python train.py --num_hidden_layers=20 --hidden_size=384 --vocab_size=8192 --hidden_act="squared_relu" --norm_place="pre" --positions="rope" --qk_norm=true --extras=["capped logits"] --init_std_o=0.0 --optimizer="adamw" --learning_rate=0.00125 --beta1=0.9
MLP neurons of a small language model. Each row is named by its layer, matrix (down: output weights) and neuron, and shows model dimensions 320-383. Each number is 128 + 32 x the weight over its row's rms, rounded and kept within 0 to 255.
After each neuron's rows, "raises" lists the tokens whose logits its output raises most directly, leaving later layers aside.

L10.down406 [ 83 153 174  66 110 177 141 147 189 137 154 165 102 110  68 165 161  79 158 198 113 128 132 111 101 117 134 134 150 132 196 111 111 170 104  93  82  94 144 116 160 131 124 106 168  64 125  90 151 140 168 140 104 136 165 116 151 101 107  64  86 177 183  80]
raises: "es", "er", "istic", "chn", "'"

L10.down738 [143  35 113 120 135 100 114 135 116  96 109 158 133 136 131 134 123 146 115  93 133 118 130 129 140 147  86 159 136 118 132 124 167 168 134 121 162 108 157  92 129 144 147  82 156 140  84  93 168 171  99 131 158 125 209 166 110 105  59 133 109 143 196 153]
raises: "ta", "hel", "man", "the", "is"

L17.down968 [ 50 111 148 162 167 124  72 143  87  95 156 108 161  99 149 102  58  84 149 153 148 148 115 136 146 133 170  92  78 115  74 143 104 153 123 137 132  95 167 112  99 109 134 163 163 149 118 127 116 202 103  96 153 141  79 172 125 149  74 155 144 144 117 160]
raises: "|", "ping", "able", "History", "Comp"

L10.down1095 [128 129 189 120 145  99 114  97 145 122 129 118  95 155  91 133 111 105 136  89 119 132 130 152  79  98  99 138 143 139  72 163 150 161 132 136  91 159 129 146 158 156 128  90 149 190 112  60 138 181 124 146 118 147 188 127 141 135  55 104 105 153 130 141]
raises: "ce", "ces", "ci", "cho", " issue"

L13.down89 [158  89 164 154 155 146 112  37 110 152 141  83 125 136 119 115 107  61 129 135 115 101 135 155 176  96 158  95 109 173 132  93 140 174 136 162 169  80 110 170  99  96 177 147 173 136 176 155 173 136 142 110 113 108 167 136 148 152  91 102  93 125  98 119]
raises: "on", "per", "stream", "ons", "self"

L17.down156 [102  89 153 149 171 189 156 165 162  99 169 173 148 131  84 164 145 115  86 123  69 151 108  94 128 146 153 115 124 128 140 114 158 153 191 116 132 168 148 203 206 109 119 144 146 131 108 104 170 131 155 123  91 128 115 132 201  71 133 126 131  87  89 148]
raises: "ns", "ira", "ken", "ites", "ite"

L13.down218 [128 222  95 111 107 112  70 183 141 106 117  95 132 175 110 159  88  95 190 166 164 105 116  97 135 161 138 112 157 109 119 110  87 119 124 118 106 116 115 141 135 115 135 112 156  55 114 168 131  86  25 175 157 141 127 133  88 135  98  15 119 146 122 144]
raises: "ets", "ign", "et", "umin", "ert"

L10.down358 [114 152 106 141 142 151 127 122 103 165 113  99 114 153  78 128 104 118 148 109 133 113 116 116 148 117 145 183 104 101 153 156  93 132 167 170  83 180 129 124 150 132 168 115 151  90 140 182 113 112 107 165 113  99 148 160 156  76 131 138 135 168 143 133]
raises: "uri", "ura", "uring", "urs", "ular"

L3.down128 [130 128  88 112 109  72 129 120 170 128 168  96  72 161  95 155 155 190 134 129 125 150 138 133 131 102 111 105 123  68 127  96  96 118 148 100  62 153 121 135  94 158  81 118 176 142  89 128 152 165  91 159 106 122 148 178 119 115 101 136 173 155 192  87]
raises: "ole", " |", ";", "ol", "ols"

L17.down1093 [143 121 223 148 147  32 169 106 107 169 151  92 184 105 137 121 131 143 139 162 120 169 123 106 143 124 110 132 141 113  93 103 170 159 172 107 151  92 112 128 182  88 118 102 115 114 112 101 115 144  83 105 179  94  70 108  60  89 116 143 188  97 132  68]
raises: "d", "ss", "die", "dis", "etic"

L17.down407 [119 145 179 112  95 162 116 194 152  87 101 181 139 129 140 165 138 108 129 127 160 158 171 147 159  45 105 103  91  84 128 193 120 100 173  91 111 210 120  98 159  96 110 156  94  81 142 181 131 132 165 110 106 154  92 139 138 139 170 165 113 143 234 150]
raises: "ial", "ance", "er", " Ev", "ery"

L17.down417 [158  88 200 140 148  93 143  63 108 114 107 123 175 139 177  85 112  96 105 125 151 140 130  92 109 164  66 132 149  77  77 125 138  84 120 114 123  97 169 161  99 146 126 139 110 138 156 112 113 149  94 143 121 101 106  87 122 132  88 157  84 115 150  95]
raises: "l", "ll", "lers", "ler", "mate"

L3.down1383 [162 101 141 154 126 160 138 130 120 149 138 126  98 136  81 175 102 120  97 193 101 125  72 134 129 134 142 119 131 134 165 119  93  85 106  87 153 152 134 102 147 138  92  53 141 171 128 124 123 167 112 196 151  85 151 103 126 104 107  69 108 137 168 129]
raises: "ign", "tor", "istic", "igned", "ization"

L10.down17 [116 115 148 123 111  96 180 126 152 180 112 104 113 158 156 149 122 180 118  92 150 146 152  87 108  95 137 126 121 152 126 126 124 127 112 135 142  89 162 107 123 143 174  94 100 113 162 137 119  69  96 119 122  89 105 146  90  97 112  96 194 164 156  77]
raises: "die", "ck", "ds", "der", "d"

L17.down666 [162 125 108 120 167 103 178 103 158 138 126  98 130 129 137  98 153  61 103  53 138 114  64 139 105  82 113 144 127  92 130 118 144 127 186 170 166  41 129  96 159 109 165  92  53 130 100 117 175 110  77 140 121  83 155 122 162 103  97 157 144 121 103  63]
raises: "hi", "mi", "uns", " himself", "ager"

L17.down485 [142 147 181 111 170 126 112 144 117 133  96 133 162 157  56 150 103 105 194  92 185 105 135  63 136  92 124 148 121 125 150 174 162 160 126 171 137 132 123 138  99 124 119 164 141 101 146 130 153 103 168 130 189 112 149  52 173 114 115 137 117 134 179  98]
raises: "ied", "ö", "uth", "ère", "irc"

L10.down422 [107 154 132 142 134 167 119 129  85 140 117 158 112  89  86  84 125 114 122 133 118 133 144 128 141 181 126 195  96 194 148  90 114 101 121 123  99 120 100 174 150 139 170 122  82 105 125 169 170 141 112  92 160 171  68  71 107 191  89 126 147 140 118 165]
raises: "ious", "ice", "iat", "iar", "iate"

L3.down308 [100 106 157 101 162 150 127  97 118 130 118 164  56 155 129 134 144 128 108 136 137 168 107 108  86 118  97 107 116 134 162  99 181  94 146  51 130 110 183 100 122  78 122  98 122 140 170  93 149 122 168 195 204 191 138 109 140  97  97 111 130 198 124  78]
raises: "istic", "ization", "izes", "ized", "ised"

L17.down75 [107 145 144 145 131 158  82 128 122 110 133 114 129 108  77 129 143 122 123 104 106 117 108 129  63 123 144 123 105 158  59 105 143 165 143 105 163 168 150 105 147 125 150 131 132 162 187 103 179 103 110 123  80 142 156 153  68 119 136 139 126 121 155  86]
raises: "ist", "list", "ician", "ists", "ista"

L17.down893 [138 116 155  97 166 104 122 107 149 113 117 112 210 126 107 153 121 123  88 160 159 154 110 153 166 148 148 134  11 126 143  99 117 162  93  93 178 114 170 148 124  72 137  94 155 125  98 146 142 170 118 127 148 170 108 134 110 178  93 125 139  94 128 138]
raises: "os", "osing", "imb", "ima", "place"

L3.down1356 [170 168 166 150 115 114 107 125 151 103  96 131 146 123 119 127 137 111 103 145  85 155  90 117 165 132 118 109 127 150  43 103  59 163 134 116 138 106 219 195 134 161 154 168 151 168 127 131 183  49  91 138 132 146  62 131 122 175 103 106 138 126 146 100]
raises: "nd", "ll", "ar", "ecessor", "are"

L17.down132 [146  82  84 166 217  96 117 124 164 116  92 152 164 113 152  32 113 143 131 134 101  94 116 112 175 164 122  80 135 106  93 158 145 105  66 132  64 103 134  90 100 183 182 122 101 135 145 100 135 118 115  83  92  85 133 162  55 159 140 142 145 119 119 152]
raises: "io", "ical", "iot", "ih", "ected"

L13.down739 [182 153 158  92 129 127 155  73  98 147  55 114 112 138 127 163  89 139 117  93 161 195 118 114 136  79 122 118  81 118 156 103 126  94  83 148 123 115 108 166  76 208 142 131  89 158 115 123 178 109 119  40 123 158 174 118 167  78  75 178 127 118  78 131]
raises: "ile", "ened", "ary", "rated", "mate"

L13.down1400 [153 189 123 182  73  79 160 148  99 141 130 125 116 132 103 141 142 136 123  87 147 157 105 150 196 140 108 162 116 143 106  83 112  60 135 136  94 127 141 150 141 111  82 160 133 124 186 235 138 143 117 106 143 117 179 153 154  56 175 110 116 158 134 106]
raises: "ule", "ular", "nan", "run", "uring"

L17.down603 [143 194 187 133 127 163 155 110 154 101 133 114 114 140  44 133  87 107 120 114 115 164  98 164 121 119 134 143 132 172  72 106 100 143  81 132 116 177 190 139 110 121  52 135 146 188 192 147 169 133 136 155  91 138 175 111 133 113  90 120 189 119 113 144]
raises: "ist", "ists", "isted", "ight", " group"

L17.down1475 [141 154 153 118 140 119 125  88 127 140  93 102 189  74 116  93 168 105 141  46  96 150 143 166  87 124 112 134 146 187 117 142 122 125 140  85 146 139  96 148 150 147 159 129 111  92 132 178  83 175 135 120 129 185 130 150 106 117  92 206 118 103  95 172]
raises: "00", "0", "06", "56", "44"

L10.down215 [190 118 163 147 106  54  75 151 116 131 137 145 197 152  30 130 101 137 119 150 124  97  97  68 158 147 163 160  84 109  69 119 103 140  94 132 124  89 133 154  71 167 163 110 164 154 156 173 182 114 186 136 150  96 172  90 133 127 125 188 151 164 106  96]
raises: "ll", "nce", "ct", "rm", "nd"

L10.down1315 [109 127 112 158 161  75 143 111 131 118 153 137 137 153 153 121 107  88 146 156 164 121 136 115 170 173 120  87 104 112  83 160 153 164  73  91 107  82 160 139 151 204 126 170 112 151 111 132 137 203 118 144 104  94 114 157 123  88 128 193 139 138 163 132]
raises: " Wales", "ler", "lers", "le", "les"

L17.down235 [138  60 174 126 178 123 131 133 118  96  53 117 127 192 138 131  86 142 142  96 121 130 107 175 141 140 108 145 123 113 104 154 122  93 139 135 124 139 112 162 142 116 119 144 105 157 177  64 155 146 102 145 112 117 108 117 176 204 133 177  73  73 181 111]
raises: " film", " series", " movie", " album", " episode"

L17.down1473 [127 119 155  76 105  83 112 151  38 141 129  85 145 129 126 191 125 130  85 119  85 137 107  93 112 131 155  56 162 112  95  94 106 132 148 179 103  45 131 126 136 125 122 128 128 106 161 129  74 162 112 135 125 145 141 146  97 196 112 110 134 108 134 151]
raises: " Notes", " Stat", "\n", "  ", " Source"

L10.down815 [162 119 119 120 169 143 147 127 150  83 139 152 133 130 109 125  61  80 119 108 119 104  94  96 127 135 139 109  77  77 121 149 104 127 192 125 165 121  53 127 120  70 145 115 144 195  69  50 186 107 167 128 159 104 150 134 104 173 175 120 169 134 111 129]
raises: "ner", "gar", "hip", "gate", "t"

L3.down1014 [182 115 107 106 108 109 134 126 144 158  72 127  86 141 135 111 104 184 147  94 118 139 118 116  93 123 175 151  72 101 163 145 216 138  99 139 134  80 111  84 169 131 156 160 135  87  94 128 137 106  70 149 191 108 146 158 107 116 177 114 166 136  91  83]
raises: "ry", "ries", "ried", "son", "die"

L10.down107 [129 119 108 142 136 142 152 111 130 112  80 163  92 120 164 117  97 117  84 135 135 119 117 127 129  96 171 122  97 107 115  58 118  79 112  60 103  71 144 121  40  82  98 124 100 111  72 105  69 105 142  74  74 127  73 184 148 109  46 145  99 132 132 121]
raises: "led", "ling", "ing", "s", "sy"

L13.down1459 [139  90  97 195 103 108 165 134 191  74 119  84 102 119  92 104 182 111 120 123 108 110 151 117 183 140 117 136  73  95 142 135 114  72  99 138  84 173 128 113 113 136  89 147 109  74 112 170  64 124  78 121 122 115  93 123 149 114 135 141 163 167 165 138]
raises: "fl", "worth", "nu", "nal", "c"

L17.down1285 [120 102 130 116 186 122 128 136  95 139 176 123 191 133 160 122 117 135  77  71  80  95 109 101  87 150 116 132 134 146 177 125 163 127 167  92  84 116  95 139 129 109 164 117 111  72  94 145 110 151 145 130  89  94 146 110 109  80 103 165 113  97 117 142]
raises: "00", "01", "0", "02", "03"

L13.down658 [111 123 139 135 100 126 141 185 141 114 115  96 135  72  94  98 137 161 162  74  80 147 141 145 110 164  96  84 153 147 141 114 140  71 166  88 113 154 121 153 113 134 156  48 126 122 192 123 124  80  77 144 142  97 157 144  97 196 154 115 163 121 145 109]
raises: "gate", "rett", "x", "ations", "rou"

L10.down1126 [152 110 128  86 120 150 117 163 147 103 160 110 147 110  77 103 114 124 164  95 133  82 150 145 139 108  94 245 132 202 107  74 107 153 128 147 124 167 163 162 136 134 132 176 141  83 176 102 128 149 123 152 144 171 109 118 114 105 104 172 116 134 116 143]
raises: "wan", "uit", "oph", "yn", " Min"

L3.down45 [155 102 112  70  85  74 155 120 112 143 135 103  83 151 121 135 124 162 151 158 136 150 153 167 170  57 123 136  83 120 152  93  91 105 142 111 124 167 144 171 116 185  94  51 142  63 116 139 171 190  93 144 208 181 103 169 123  89 104  96 132 140 135 125]
raises: ";", " |", "?", ".", ","